Weights of a small GPT-style language model, trained from scratch on English Wikipedia.
Size: 15 layers, width 256, 4 heads of 64 (2 for keys and values), MLP 704 SwiGLU, vocabulary 2048, 11.6M parameters.
Training: a variant of Adam for these matrices, 175M tokens, 5380 steps.
MLP neurons of a small language model. Each row is named by its layer, matrix (gate and up: input weights; down: output weights) and neuron, and shows model dimensions 96-223. Each number is 128 + 24 x the weight over its row's rms, rounded and kept within 0 to 255. Numbers have three digits each. A neuron's up and down rows have the sign that makes its largest values positive.
Before each neuron's rows, "fires before" lists the tokens most often just after its 100 highest values on Wikipedia text that the model never trained on.

fires before: " ", " Al", " an", " P", " a"
L10.gate525:097078143104148105165139157067125124135097120113102115117119138121088152124159155138136106101129127113119086121102109118129166134132159127149129056124185121138115096163120148121126113085132103099145145124106137121135166130096116143128135109131114119104161107150127137130128124173155101133143125118126110111108102168150113116141194117119102128134112162144123137115095148125127146098097
L10.up525:125144128113101141133124149157132156131127128105147111117112134093108116116140186139106107080143089162106101114168120143138143119125171128155122157156132119090132173120117117103137083124123149127129186112167102144120144119104115148152144127142118130111100131136071145092126108094103112120148115047146105139140156104134131116114129130083131147117093100149120145128104101164135152113110
L10.down525:137131083073142121156063127136133140098144158147178126177139109091113111114106127123131116107103134135134160156121126111183121152103135138142173092108113098113108138127116124149173159133129125129138165108115112141073112123109125095106189139129125152074121099129084131131148145145122117128116113158154122115123105143141132110130131176115171124148102079126151116126128115129143111111112

fires before: ":", "\n", ")", "-", "C"
L12.gate353:092144093103137118173167124124118093143123146133123150114146146145127152146087090140131124122136140119095077128117134133112129123062138129148169096084148139148109148104153137134162124089137147114149164117097129130136127096119128151130138142108084074107154160169059126102127113104128130162111162164097178134118127134128163138126141153099122130111111130107131108085135126157105135112123
L12.up353:086135098104164129180135116102117101136124142118170153109112130082123141156123130090078117120128141148080114141121146157143161120079154137116144151097121105107125108154110126125167121106166168145123146142091111120153134090147123132118147143097139114146151135087071162105085147141143182132121145167112142109145103102104116120121121153122136122087125157100143101073145161144126124142123
L12.down353:128122115135106148190112142152120182103123090096149101103154133092205113167143128102114122120106128123154198110113166136154144114100160114144106117153140130102160138105083152077078107144126111142136082110106136162123164141141138140138128129130146148156146142104129097147120142123179121126159109145100116122122110104149106154125112129110137116132125149116128143110147122139150140119139

fires before: "\n"
L12.gate393:097122157100138123147142129117146112111161098102161139117162081122171188147122125153127099134093122141151061142120130153104135143129136111162104115104130141105087129115149186099137159098138124140128117115142122149102109129122102160131085123122084135129139122187144139119093112096155128126143151091167140109152090156113152177142163134138080100084117168099153134122118117147107151119101
L12.up393:102093120130133147153115171119172106156130116111138115123124105121169114110128120125159089110105126158120117148142133118113126127132100125151114085110104188099078105116183128134135155116142108137125139096135146124100126166160133167101064142132119130113131132135134145160126134117153100111138115073169135115087140104149131126172114135179114106134127064091118089130128129175110166108118
L12.down393:103138121158145128155156163120131137165112117134133102154148105108125149137100160142147116125132133135110129120118132130151098099116127101121121129116083139111129100121130136104145153138135087145126138148130130132143124145139153127106089150109115118089168131122117174129120136144138113099116119158119129139110124100133089125160142157142129130084146123122157081136159108147118156131117

fires before: "\n"
L11.gate110:153103111101159117131124114081126096152112122087121143140137125125136095129065129141111100146103127162150148131114188141105128177083177078138137116110131169143101103096143160105173132114089164100146130098122127128113115111084126105130101106088139117125150122102109108127114091163151143100095154140103125113139090145119144118159119115169115070128110109144178139131176135131103143118135
L11.up110:117112113083169115095118122111167106131157119075136145122121094113114125097160123126114151124099114148137111117080150123143103104124132093115102139121119132116103129168129124139141076101119137075129137108114150132111133128105148115147121157138145160093130135135150128131128115078143190118127163097144125130138141120130111125106146155150101137104138116164115144121172120148147095143185
L11.down110:080136136108138139119097146103151117143121189121189107123142129085109132138110137156150118158148145145140112130081166115110120090112138145166167110170136130110105107146127154117145153129109130143144100140159175162113108132155080151138122122081143156137114097173132163092112105145142122110119107155137155151142145120092120146112139140106127126121152115150126095138147111154110149120172

fires before: "ist", "ic", "y", "ical", "ian", "s"
L4.gate189:123133115160117162116133108140130121121120128144132201142121179151159114139142133129091107091127091126134106124154116076082102124133074167162111065120141145135102128153118095131111149114119081112159109130110131152132132147099127122113132158115138112088147170152130113173110148136104136157118135115169147157128107113124158124135123098155109148134110100102125155139188119167135137083185
L4.up189:102137173097101158107132103108130123136133107094056106130130138148128122127074127118125119114096108130129112108170130114135095125108110150124147121111134121120102140116163089125148118093114139148144111085124101177141094116084143114114088190158125122110152118130146116123114113140105128112122140104100163142104133077141089131105139118082133120148098124137127163125121159164153139165094
L4.down189:162099124169124160166161126158107107049125123155119176181079157134075089111117115169152154162154119133115080133097114107087136104103120152121142095140180135098108131124146136090140117118159083091132143100097141114101115164117142100116115117117162140124150105135100140117101097103096120138127136124181124096131144122127129119106112174143142108186132113122114132144118137115093080101130

fires before: "ed", "ing", "s", " ", " to", "al"
L10.gate149:144127096109151103136179121099098086146110113094136127139096139149174117141101095125143068164115126123147107134134122113103099156162105115146074139103107143169131107133137140112140120137129145116137106094142108121095139091172126158083121151125128107126081167145090097064133080126119074145067161128092106100169133106089136127146138122162101113100153139162095150129155137102174145088144
L10.up149:122127096159144137127100201092125100137111119124129139145153133114114132150091075093128095157117155113155127118167100107129107094131113098167119135141123120183125141142135131111102111154123122143107118151116145137099143134152154166146127138121143141128142155050135136144137080134107128101146118165149147127127136155120223107155139115134111129119150144155167102122146135126112105091142
L10.down149:122102098136103137149136137151103109171112124159159120164151154119141131136104141124113132104154196109131111134169136135128121116138097173109137111143117123153168109138125138147127144129086117109151138150140107130106141159162109138117095155141157109073068154137107108111121113113102088158123107135094112166201167114099087127138095138064112164065170138139131119133120121121132122116177

fires before: ",", ".", " |", " and", "–19", ")"
L8.gate408:154150152103074143147104128096110120129156126152129178150070083116136145154102106093139126106158159116115116102082101147080146139114145128140122116108141156126151152131149163154106146066102152150130093129111109137115142125125163106148097180114146099086087150147141087098100126101133147110107139149128144142132098145160132097118108117104145081158136123141185153130109115099119097147152
L8.up408:086085120135121128058155171095144133156160150110132114095156120109127084136121148154097108096145131179120153135152096117107152123133120137101142135147118183130127099085128120111120135137141109148110123152139149100142115058134127121096144114104123115103149100167111150193142092125151115112144112137139177121145130103134130151105062143107161131126129087162142100122131081120145140105138
L8.down408:142114122110114141115081113126107104129121194101073123112105113149116153106114071133125092148147137143126144141088118098117126119133111136141087112125144185099094146131112081094147124116113114117133152119123139080127128151113108153093119176125139133140107145185121117132135138134135130124057121109138110106098133128150120148130151127117169135109139104119126114164123150129142108120141

fires before: " |", "•", "ur", "c"
L12.gate381:104139156090092110151140121117143079142072161117139162119168150121106163123100083129172130136104138120124095099101130177133152159123142118128109118111152115096113120119129142151131118126083151115122143155123129131170150160081133150135128170113093113102116112160118101100167116127111142167124141096176135130130105145168132094115141146121130148160116072108117123090153132169140150090159
L12.up381:127109103122094115141129095116132097074096159136131126100112165129124170069153084084103121113094107091126106106096136192124124124173192138136132148128119065139097082145123135134133118126123116090110145161113117137158208177098087153106140143124128113083135109102136123124096147175096124145106122088118117126145092133130112102143147153124131125155090141129139120156103143178145103082139
L12.down381:121134104159107158112131137143136165149149087174106124087102141155139191140135127124146127130103076136145126133141147137118100129102173178150128090122140108153108119111156137126124106118158117141145096121149121153124137109091109136134118119166133124108123086129158115110090120154100119130077148092106111140141111114130153164136143155155125145152134130134125144129102137101163112103120

fires before: "ed", "ing", "s", "ative", "ation", " the"
L8.gate503:059140135106112119141135116114129104165100072124110121096125152128095137094075137142112152124125151118158064119137143137120103162126128144155126120132159119135101155148144152147138114107093125088122146136098171151125121119157143144138145130101097104114138142158135137117092104137117133161102143145134110117126153154178168100131171130122122119101123132109135109073117176142168132105135
L8.up503:061129132165148098172102163140079115158087141119156143121111152182076116102129165116127177147145116141180133128141152113139119171139112146142156139151154124154129138121131163113111141124107131138130128143115092164126141135151129138145109119162086129159146163140117121105081094147135102107109121165085099098154165142121142097147133115140141141130135143118127108137101139133127138100087
L8.down503:111151122121066106138125097136122118170056172095128146163110145143151130118103115115088114169138125120152166093120109104119102128176105112120104153127117107136163122129106122124126149164131124120088116159118116096128145125165117138119132092163133095119139144107173141096086140136107131140149092155066118129090147106106126117167127152113137119123152121131113152103119102112092134107139

fires before: ",", ".", " and", ")", "–19", " |"
L8.gate612:117124130148134110139107150094128167109096164121142138128107094113167145145106139134116122098130123151113125105090090080096147099068132104124143119141107164133100149083110100110115126126156116135122099143108126136149089158092119092109089115114134118074156130154096101142130123107179143150118164157126175118158111143127153122104080149147139109151115121117121101127146112083119121105174
L8.up612:131142122153130131089125137088151111143160115142109138135150136120143115175119134122121052133141155161152141129128137163114117121082169137180124159085142127118134131136160146141121116120142128116083153139139128137087143103126157133150129113116132103174130113142124116161116131172178125124061157112088147172139127156121123155098072142124113141148141111154121149151143093136131111098162
L8.down612:132108126174123117129108108182074129119145182138139131126143123155115137105133090108145110140142078145127128105106172109119081134126094104126141111139138192135155139133123104101132097131078083154127106161131122113137153115143128159130138181118161118109123150146131109127131119080122144155094130154132148114098112102143147138154143142100176126090131116107132119114135101167146128134160

fires before: "s", "y", "ttle", "tt", "us", "t"
L9.gate300:085162110147137152130169127124117116137154105154142147121184145107156131164101100092147140128134148116154132107099161140134125119105142141124105074140140142129151139121141138103159150087120140125124132137147172104136086118107088162153128161109106121098111145149108166130081100117108162133179145152118091102126123132162118096142124067127090142098133140101115189134150160157158124094114
L9.up300:086116129120120122127138135143123150103129099077161126112181117121102142128093133118139145133080119109164159122115131152138136126105119165145100094091120156106118149085143146089145103097102108154131107141121108155109075139174123130118090130144139117122093145150168121144126094102081159163150145133136103076139113114155163092128104147106090153174129150116126114116088133130160167105167
L9.down300:157157111097121130125146131147131146108129124135126106109120143113114180114157110163102164142091174126126152117111141156138136150122146130117096087134152149136134070150138141079129091156155143104107114127105097129130131145080085085125127136144105165179135111098116148174146080148132127135128152112134135107146115112140162136139123103126154150125140159137108124130108115130097121130118

fires before: ".", " of", ",", " in", " and"
L9.gate70:092128147085065120166149112110102111126124129127164099139142114124180138136126118149132141144136110081155064147111137090101117149116147160133127071119146122131129169096143103111167085104125135136119128147129147102123096120147091155121120104119116111075132144147138105134147115157089127108093136113131129139142148189126141146125125130137135115125110136097127112143119131157133113102136
L9.up70:082131151128112079156123150127093153158131126148131140149125121158102132141166145132148152146139157100117121118161151129157118113120142123103162116109095132132129164118107146093120139144131136130110149159115142167139092140107115131114157127135151129123131143115108192140156135161114118102108129120143138121119175112142122157123107131137153131112134075066134059120102091118156113163142
L9.down70:127157110159122119136162148151146151096110193132116120092157145152103133137172113165110129104121188135151133154123163142118153147119124118143150159119115166116132136148091126129124111106082159147081103113083145136108129120085122145182128120149120079141131110155138119127116158097118132157106130110147141125050165086126111139117130150093128132126083117134138104144115091107130155163122

fires before: "\n", "ed"
L11.gate342:126104152139097092159127124106138097122092113136124112164127081110109157155112112107124133151135126131122126063104120097072168168120165070146104128104121145174136099129114113130113144105142114108092116166124157126151109116140134127111131100127089115108138144173101108114172080142149150126104157142103127111105074152109116115145157124131134114095094107092141128100137103152126152092132
L11.up342:095099127117138125103089143111145170104122148107139130110152079075096115162140119124171142113135118147125127131123112132140138103179142097133105091163134131144092142143161136111155139150122127131105100129195181146115084126126132122129117146136122124142126158169147113106132102166121099130104139066162149109107132120166107113167145108141101155132135130138113117113128083137084155106126
L11.down342:124105088165113140120147161090083086149135108149136131143145113165115113123106111163113120118159081084172123130142173140118097135121123128127117164140093119123115167106131161142133097144151123122136097117126120101142153132099137138105121104100148155115154085121141138147120134109116089119158143168140130139128134144145155110134081177139157097107138137100129107183147141096101106096133

fires before: "d", "ity", "t", "ish", "s", "ai"
L7.gate643:153148107122136127110132160151131137163159085121158140084106116137149085147165141147069161158096153114116103183127136107116138149123083139178094114125147145145106124141137149131122165112082113134133140092165142099104123128128102130131118107116116136127115135166164134103117133171117097170135109187166148129157121119133132146091147163156148117130149085133155127192099150099111119084143
L7.up643:155124117115154125095137141165118114119171137093096169100100124171151081085135108146160126095116158124144138148114129119145097150144112142151070174074135125110103147126133167153089150120151107139131085127080146194168118130129092097149107130122115142115098082089123134107116130149102129121143133133109108128113127124094133138117122101080091165100163058082139099158100119123138145118125
L7.down643:125122146121151118137141125114157152148065077174138107131137123136130118118152106126159097158136119147183097095152137112176147150138132127112124097145138116095147154099165117153158116164132127126113121165154157142117098111145136109136158118141115126135148175133167130149085134130113090179112094121168164128113129109158137151177156129125142103125097131126101121145147113101104134169109

fires before: "-", "\n", "in"
L8.gate105:097125106138132155118158124147086096151125114096136145077124103144109108173117164126183085131115163144095129114110109149069144124101126085106120128131123080147140116114131125172108136179125159176124153171172134117081143107099131087148089154112132112121122136139114087109113110144176114117121128111158149202177120146110132130123101148149107133128159105094126149136133130125113132132119
L8.up105:134111146118128131098110117142076125129110113166162145092139132145107132176159201100161122125109173136172169131080117115124106085116110105102134130142080139124131124127116094117090161170127099109162115134171140126090141134115140100149114121130114152177124104132093125102145111163166127079099126104136136153128111117137118130102086120092138165096145145089121102072137156153157133170103
L8.down105:180134126133192106146106095111135151119144147109120112109101156097091105112112150135144171148152097142143133130124131132142123117106126138134135117154130157115125130113106082119124121095080114104164139121110087151130145107130100133093098124154130141165104116115124144106138165132071138125154185151139122058115092114111125149122135128081080130120118113113125140107095155150146095117152

fires before: " of", ",", " ", " for"
L11.gate313:081128173112135131177128163108134113173128122124099140150117126136072161121125145136157140141139152128142111130153131090104162120126133120137129090147125163151122119120134151073179144096185162146142166110127114138117111082118131114146143118145149133119085108128154139147164142153113132164104164118110137189127133178138169163151139148175092132092170105109152161114129117111117158104156
L11.up313:122128117124140125159123156084133099135161127126107177099105119188105141142130112124105132085152167075179141102136147136140170122111123132112159101102127180123142140096099167104159127119106159111134154126095122110107150115131132089117153119131108132126085098100127121136152132147096125126138133143152072145158148168143171105142145172156153159104151105159130109136118148106118137085163
L11.down313:141139155135130112171105133078120147128119122132142120087114067135107149103145142157136140115116130087113115099142125137111121137105101127084145136146078171067139143134126106115081102121129136131111140131099153101141127167147162161142126111161115136146122153165158126110095131095121100156095137149121119171123159143143157160158127119134165106142129139140153139204175128132109098131175

fires before: "ar", "ity", "d", "la"
L6.gate696:151121118125100133098151094140150115133126149092133144137141124119120140097126095178104149109113157064145095136022142146137178135100117092129152132132152145133113124120148139139143087128130118117141118162120148115123143146145116141140144110108133122123173142120157119120142152128126110138145178140122153139147114136139106167067104149119096089117175110132138135117187131154138091174118
L6.up696:137166146136108096167128102121068128106120143148136181097112113121133151142134116153116139137130151119122161120122170124149150142126114126108143149115141114189115143110138119141151103124115167110138092168124146139131145139114156090100109111098195150105120124136120119142147139146113114114115153098152116103140192133120152119133112097133152143138149150074159123149105123110112072176121
L6.down696:098139094056131134161122149131098122167090140172171126150125136189083154135120147120134103102139128083127116161173107070118077115132141122159146125168123117124139138117104132115084132118117124120126159149131098116143128075136134164141144131119144132143123094096120094113146130130124161137159100093107130127137147109151168139151114104130131133156143128141104161128120110121130149132176

fires before: " |", "n", "r", "text", "T", "s"
L4.gate344:130130141126146159132107139124162126163098142137124121103097128160131136170130141129138134142153125159126114090119162132141142143095098137146124087095145150132117155085153141155131085094119116126112134140130131153115146127126167135128143149152100157122114151125062114116145159176141098144088129165158140132153146164128149118130133092128159108107110102122144142122130164133126140115103
L4.up344:155159135139135160111108127135112126160102120096143116097150148152114125127148102119173168098132122153133126102132111141152119130119132121157103146103117138147188137124072141138147127137112115160093112129137136130147129136121143119161113124113203142154124114133084130133168151132158054122072102154116135129118170100126154130124148108141135085134119149129134131125137121154168105159081
L4.down344:153130130152119131151063139124109105134151153088128142150150120121122136160167119136176089148144141150149114117156108164193135132153132116108123086106100148113138141086141114142121188136119103121073107153151148159111128099140134126148135164125152125157130136106105074163124152128124103121107137061101110113113159112140119148135137188080126131134119158122112137103129122146147170176109

fires before: " |", "-", "c", "ate", "id", "l"
L11.gate258:113131123080104116119154173084175151156107104122164130102130134135133125144152114132127118121145144110111063116140148153087140159080134116102131117100130145129117165115136121146150124117104114129125119132132154150121101090118139137143134178070121109107141093141104120134151115110123137169134131119144161207133112137154120111154136148145126143121160087084148149136130155100115164107168
L11.up258:150119126110078109139125163115144139130096132125178098107092108131137150083187085090097129098137111109115118126150161155117137137138149149126099118117130095130151153141139111114117117134104099102106123121129090157105124148070121132128143125115122132087130104111111119155143131119100145124123163085139151189118095145121071124159127155132150128121163133107110119142127144112090095108170
L11.down258:132131147130130117136125103110123134152126118172131145116106102129142098105176084119119126146153109134098126133158178114095140163131139111095131139149096141100153135139135120089085147143149114134090096112152131194132141140110106149112090170131160128134147097156142148123144142102170129097092134119110142133136113120139177145104157149135133079133118144098154131108129127145170097170113

fires before: "tion", "t", "te", "y", "ted"
L10.gate523:152155132130126121089139160110142145131099145124118114174141103094142123158107134123133127131188129112100107077102129135100099107102150083133109135093146099173142139124188176112168101120110127132148134133078086145152146136104165137131137180087121066143137149149115115133107108136132140107109112130115146134165145098117127165140116149115127134123100134117142114120134097134132113117129
L10.up523:172132111109084141107136130129086140129124154125088094117091127143117095118108136136143131175150143120136119125169148124105101088100128075128115126107115097187159163168106123153117105147128149082110117135113148128131154112160114086122082133124149135110174141122133139114144139139119105166150129086140136118107109121159129112129111143149099099101107124132126143168171114152133117171152
L10.down523:118113120117116136150092140140118111097093136104135127162102137150108113102135168088140109148099125124142116118127106116155150105123138168162130099124127155117098116114133119096109114151151114101115124125117113135119155163109142156141108166141137129101098151166198128097109142130147144146138115097128168132137119121180091155125125163159128112145088130163134149152121120152105136163085

fires before: ",", " |", "\n", ".", " of"
L4.gate81:099133113123131139143140151126113080126113109145150158107158134141162144142124076112150081133125140135124117090138145108117104162095100164123137117116152125188165142122155157095133160085097087124127126113087141152173131161087118118147071134135132090149174130127159099122118139135141112083136145138119115125126124137114131123143137127135119129135104125109168099178146116153143158106098
L4.up81:177121124153127126128139127121096123162135115140134107169159118125154092163103100142135150091137126173137089103161145150126156170099151141151143127109171134137142123109154104108119126119105109174154143140103105121119120122118125139127117113131168107170165123131130118131122130126140141107136169113079103108147140172125129147137138118083129125095070141148162130142182087164141082199133
L4.down81:139141152124073107140123114143115140112157149122088151155144143141124134143146163107126159109134122132171123124123129143127078091142092137139165144111148141131130154142113135115111123074082120164105140155124126160142098121141119151136095101105147086116161149169119118133098155149141104127108153135167123089138116128141144117125101140113146128136133141136132113127115091111145114143128

fires before: "\n", " ", "-"
L11.gate12:118125098139151124128180113095131078124131105099129104118097116135143122138119144132173117165165143176151112168131144115081163141120135112138119108106143124126119096106161154093132145124114144126130122163159111134124124114119081127127143104098126109145124168109153117120142100102132166170137160133145126187134136121137125112168169095162117107151117107115144185141097131162122162160125
L11.up12:172093137130138158113071098114180129165103176091099130145134138129121102152139118154100134151156112075141140135128110133149130101152112118133125127176111118118125097148133160128151168092105170122149181111138155134152102105147117153132117142100165146115139083116127139107112107113144146141096131130186152124113108114138093150126155122116066139135129129112122088108112135133114107149150
L11.down12:100090140149135140129128102167080128132128128175140154147171147136178108146121134136130128144136139149142132108102116143142117123154129117125149118141137175158158164114141122137171184141109079167128082105122143139140110118162120120169085138126117088160123078117079144129139119159162131105111129141104166162148138140148131139089144111128136121098142125094129107104155147115174122136109

fires before: "s", " of", ",", " in", ".", " and"
L8.gate370:145124135113119119152184127118108088168128143139125158136106143131116103120130109099128094105082155128160096121135138117141135124106095099120144138106119112107118071109097105085112132114127133123120134165119113119127132105157179107122112138121128111112122127133133102149164089121120130171096112076130157193146166088167173118166110126154159152106138091163154138156168122125163169096133
L8.up370:107127125124117167150140112151140130153112125159109107150160083131167127148096142109152145129116115128120132094158113101132132113101124126093134120135125132160145124138122087109109145145142140104136092147108107082130095154145145150107076132136127139108159143107199131151152137142109140104132153106117103132105120144152126088123133097167149074170137181143111135130103121146103127109141
L8.down370:076134121134104129136122129149117103135117133083122139146126144134116117103121083188138135118104097132145106137153119132173089055149122126137158137155082106106136137123121086135146109128091092140181108115110101153161122151154127130157132101121125134151136109135140095161109164121166085156119154159133152148128151133106153143107094098127120128110156115099143155142150102142159101171124

fires before: "\n", "born", "M", "The", "N", "A"
L11.gate322:110083154149128155157147149144114110117142086111126141180174111150135160137061116153155113125117120122128086169129163155083121168094156114192104110098168164124070135087150139118179134117098149120154144102140153166127089110126100142136118139141113098115120156158106121121145096093145090149123156107123144146126145110159146117125149088125126138162142133145166159134125174140121155103079
L11.up322:123124088143157164130167162107142137074085101114094166104147170069128116167113085154140150081122114083155117120087130119120145137124138101101095101073127136064122127118156080179100125089123132119125155121171174124097099125117101120119163153126133147108120146118139143142153159113137138139151134099117145110112117115130118126161094123139120160108091108140122132124134098112153116109105
L11.down322:098137139166094118121111134153169122096114123128137128120130121096194131139165126109094177087132102073111154084114124101113141122126125108094145095117093128108151116122163107145097137125096089149103144133132154100122104127143123118113140141085110157176119088095107163106137144128155133111137096104156143125155106093115110145163120173135163130107084114142090145091116110162114114163132

fires before: "\n", "---|---|---|---|", "-", " ("
L11.gate407:075122137145147126120148162119138110118121109084139107124157105118135127124107158139100115124133136111069118119148156132028136112114132108154164143126166125172125120122071100107112091127108145115098133168137199191104147088086110111181118154121100098119187116154101126100161134114154130133107100150133108165116130159129120134073181151154117115125115149097154124122160128156071125118136
L11.up407:137164098110149124137115119117171132133153141109132106197117102138088097167108122085105100124121110140148116104153142141105101126089153106126157180115139109132101073152152114139126124169118128116124129144127133206103148093148138159157141162082144125181132103137098132117100118138134113135086124133114099142128074135111091104160132089123169134140103156126135114142136123143104137148128
L11.down407:146122117133157115162149131140104154154149131132116142161116109099096094171147189159131123105079097143132118151158098102130115079128133106141161130099123129122119097148119132093136172130140111118138083168195092198092070087144077164135153152095114136113154128126123128125133120116110096117077158136151115110161106167132103113163100150119073098111118130145121129156127127093103099147146

fires before: "-", " the", "ev", "ed", "st", "er"
L7.gate395:154144129160117081118142164141129136133107111125154109085172171117122122185084151115163095099129133130171110159122131143118127138110169130166122072132137122122099143152118183148127144120109121145139127125093180156127107121108162143140126133104103100054145137123141101088141134113090172138104131135145147143136111146132126130083165153084088129163111068118120138097098129165177126097148
L7.up395:129093120171144119115128125151092154114101157144199117090156129136124133175120154119167097118104091123157108141119139130139112131157153114138078098160137110118069129193140137138128137152119101110139173085100127136115148112145147167173113117116117142099163155131122126095072153152132124130091130172089122142121100127102127123121100155119109112144108115138095107095094104140155130120107
L7.down395:099103090135122151136089081115128099115103117072116150117054099150131094113093105159107135118139106082133152135168138139144102092114140169102107130158132118088120091115113117093075138143099137124092119126187088117127095141126135133124131093149132164152123100115119113106099160150140110105124142093129127092106107133136090115174171148110142112150113133138142109119165109140156135136132

fires before: "s", "t", " with", " of", "in", "c"
L7.gate510:171120115088120132150132163128111127114127144108156118101136178116110108097151118113092094135127161115125059140089135094087120145119130102118101103139114134148128106127147122124104091131117171115162130113154127147132097130091131174106178142124139113093124106178145119135135157137096124163141146114118152098128093121096101153145171087113108122071105129109145171083126137104087143090082
L7.up510:142142133140084131083100144170165108120106140123091094130102114142090126146139167079132140103109077144121126111126146087136105135077098143135108162115161109171156141126124103157110108131149138108133158125099129130151076113144119152110121098081079133087148100143120177132150093141134178105131130125093123121112111159115128122132115095097144142150110122093154180155077145148079111122125
L7.down510:130144107086173147133117139131104120138137141120125146145148141117114127127089161159139116158120103115125098127128151140110132101130114145072166111162139104170132165141123110097161118084084090120122114156122091105098109132129137083127133102145099107124133101177104123138149119128116132123133148110151146147148082135080092126122129168102131093085110154166165132159150167165164151154132

fires before: "d", "st", "ment", "t", "tion", "te"
L10.gate115:113111146145131131092129127132163110177145144117145175075103109158162127170115156170157123141083109133103121087117104149106106135117142099151140120108149117119119162131156134087135088079082120093124118092138147109132127107160135140120113156132110110143102138119153140084101108124112091144115132108109147143151123143133129141137109144126153134110161149165131146090171159116142153133098
L10.up115:123157178147118123105163150112125126158114114131115132095150111173084109143137098163144124133139121100113105106183150135111125099107112148116123099103149116145097173174146147127121120144142109126119131118097136132145120143139147113127126115139124112079194114091145134135096131141111137126166157114118143108085187160177122115114142072115131153084119120108072124138109123142085123142106
L10.down115:125118128159121153153151080127154132145121107125123131153133085116100153145162126139109059120151162150123147079115186108157091157127134139148120124136150120117123111148115127123086147115132171127137133156154151145098132137121124115105119108102149147098106122151105082159157129135121146107126071116131121151114106134111120137105135101167108120158106082139156119144139140135132108142119

fires before: "t", "k", "es", "ent", "d"
L7.gate528:159169123096134161085131156080143111117141108137129148097119131147086080188140156104098150138155134099150140141172139153146118101136110123139096143118148113108121155120105135150134139159167135103150123147141069113172137126122150122130148088123138133126141103134098136144110122135108107161133125135106150138159122111143147130122133114154160088124145172116184143098113162098096147114162
L7.up528:132137113150169098099126131149098145131152105110150116143133154089125133167124087094104097135095137136120145121160161122126097121142180157149131140149119143122125154151148133172162103157145113115099067069079135123119073138119108125128125134140137137116129127133143142083119165096134127121086150135120167124156127105130135171088137115077124144117147130107075143108112127138114153112102
L7.down528:100133158081111169115149081126133132113121174160094133079094144163124135163128105122139145164158164145154138131092121146122113137175143110105132147107142114136126111129135147120161140119138087113081081170086118136080157146145164128117125106105108168111144115145139164116107151095105102158146098115109162125158123150139116131134118154149150123150125111140120134151129125137106115135126

fires before: "\n"
L9.gate353:162099121123130139159167139103144096167096151078096131121149101172109144167101118114115125128146129096118078098128132138069130087095124108114163126119167146158106141104121157158133138141090175100149180111110128124112105124129134123149126104109100122135133115153087099109120173157126129147090104154112147158174118188095133117136147156154146152113082120117135106110128087106128108133134
L9.up353:172097133105158141118140116122165140138113158154153121117101129097154139128111152120116120143151154152192150129116131088103114134118169154119160125133119147125110146133112129145101125154106101058155137122123148189155143166160099185120128117082087150156164096089145119108142089147118130118131122167097115135125091121109107098145129143089132150102092122123104089092134196140117160127155
L9.down353:158104136097167117129159127103165162137135112146180135121161136076130137134149150130138104157158155141107122164108090105101121118141176132189141101144115115137124145125154159115126148125132118111162117130126145193148145135122107171142128146095079101128179103129119100128188106113144129112149132159132117133126061151122124120158132121126100108081134181115071096125124172160106189120132

fires before: "\n"
L11.gate115:180121099114125156182147154122110072155102127104155150114140112146115169121123111156146097115162130118127136152116110107162112126109131126176173138115136145124084139120137119129099122127109138091188112121132145103130139121149144162141122142112067132121149141137093121141111123156150086110105150106133125133106099137151135121157173139117116117119118112122131127087162126162118112159131
L11.up115:123097146119147115116131113125170060132108103151164101098116173107115070128141153122148139154129148137106123111106097126137128141107142131133098086154146148108140109132164139110124104085106103085139154128134131146119135121108119158137156170140131155137160129104094117137165110125124114148128122126134094175159078096142115122140100111126073155106116137130172098130100133084111117060089
L11.down115:131095135136134148154153082146157144131112128090136095125135129109141121133172112156140137144155151147120081096087102119132120128132127116183133119117145181121141120131115156132124106110129109115092116142153135115104123108132121177130072153073162129091188103174138099088086119122153137124124143135154147128140087119105133145154128134114119132124135133109151097112106101127113097114134

fires before: "\n", ",", " (", " and", " of", " for"
L12.gate568:118149160122143152128140099163147101140102151148097108157191157129116120162112104168176114128125114144181114126115128151121104141061143118129115117165136102144144152097138114154099154112135110083111149124107101128174116134132093159142150116162124137132135101169137116126132169100146129165102159146161144134138124148152082154146162169114147180102147156124111169138190140119129139077155
L12.up568:145132116186135115121133117075130102126154119145112135179180161130160123123115183158157138110123112148122119125103118171120126107074136100149155154122120085156110105096099120116143147121106113120143128081142086138133134159165099174115141141158131104155113109149141121131133120095117097139098185131101122116106148131153090125127125113108138183119156114165113114118135123115132115138163
L12.down568:172120112144090109133109127124140138154130153138117091162179157142163166150181125149140130160155097146115101104111144084124088116095081121171154132119139143130131118113122091121117128162158123132164108125158147125138179139126083156148133139127125099107148128152139134186122145103068094155085121139111145102124156122134102082129135117127119155110114126149169095173164099118125108135177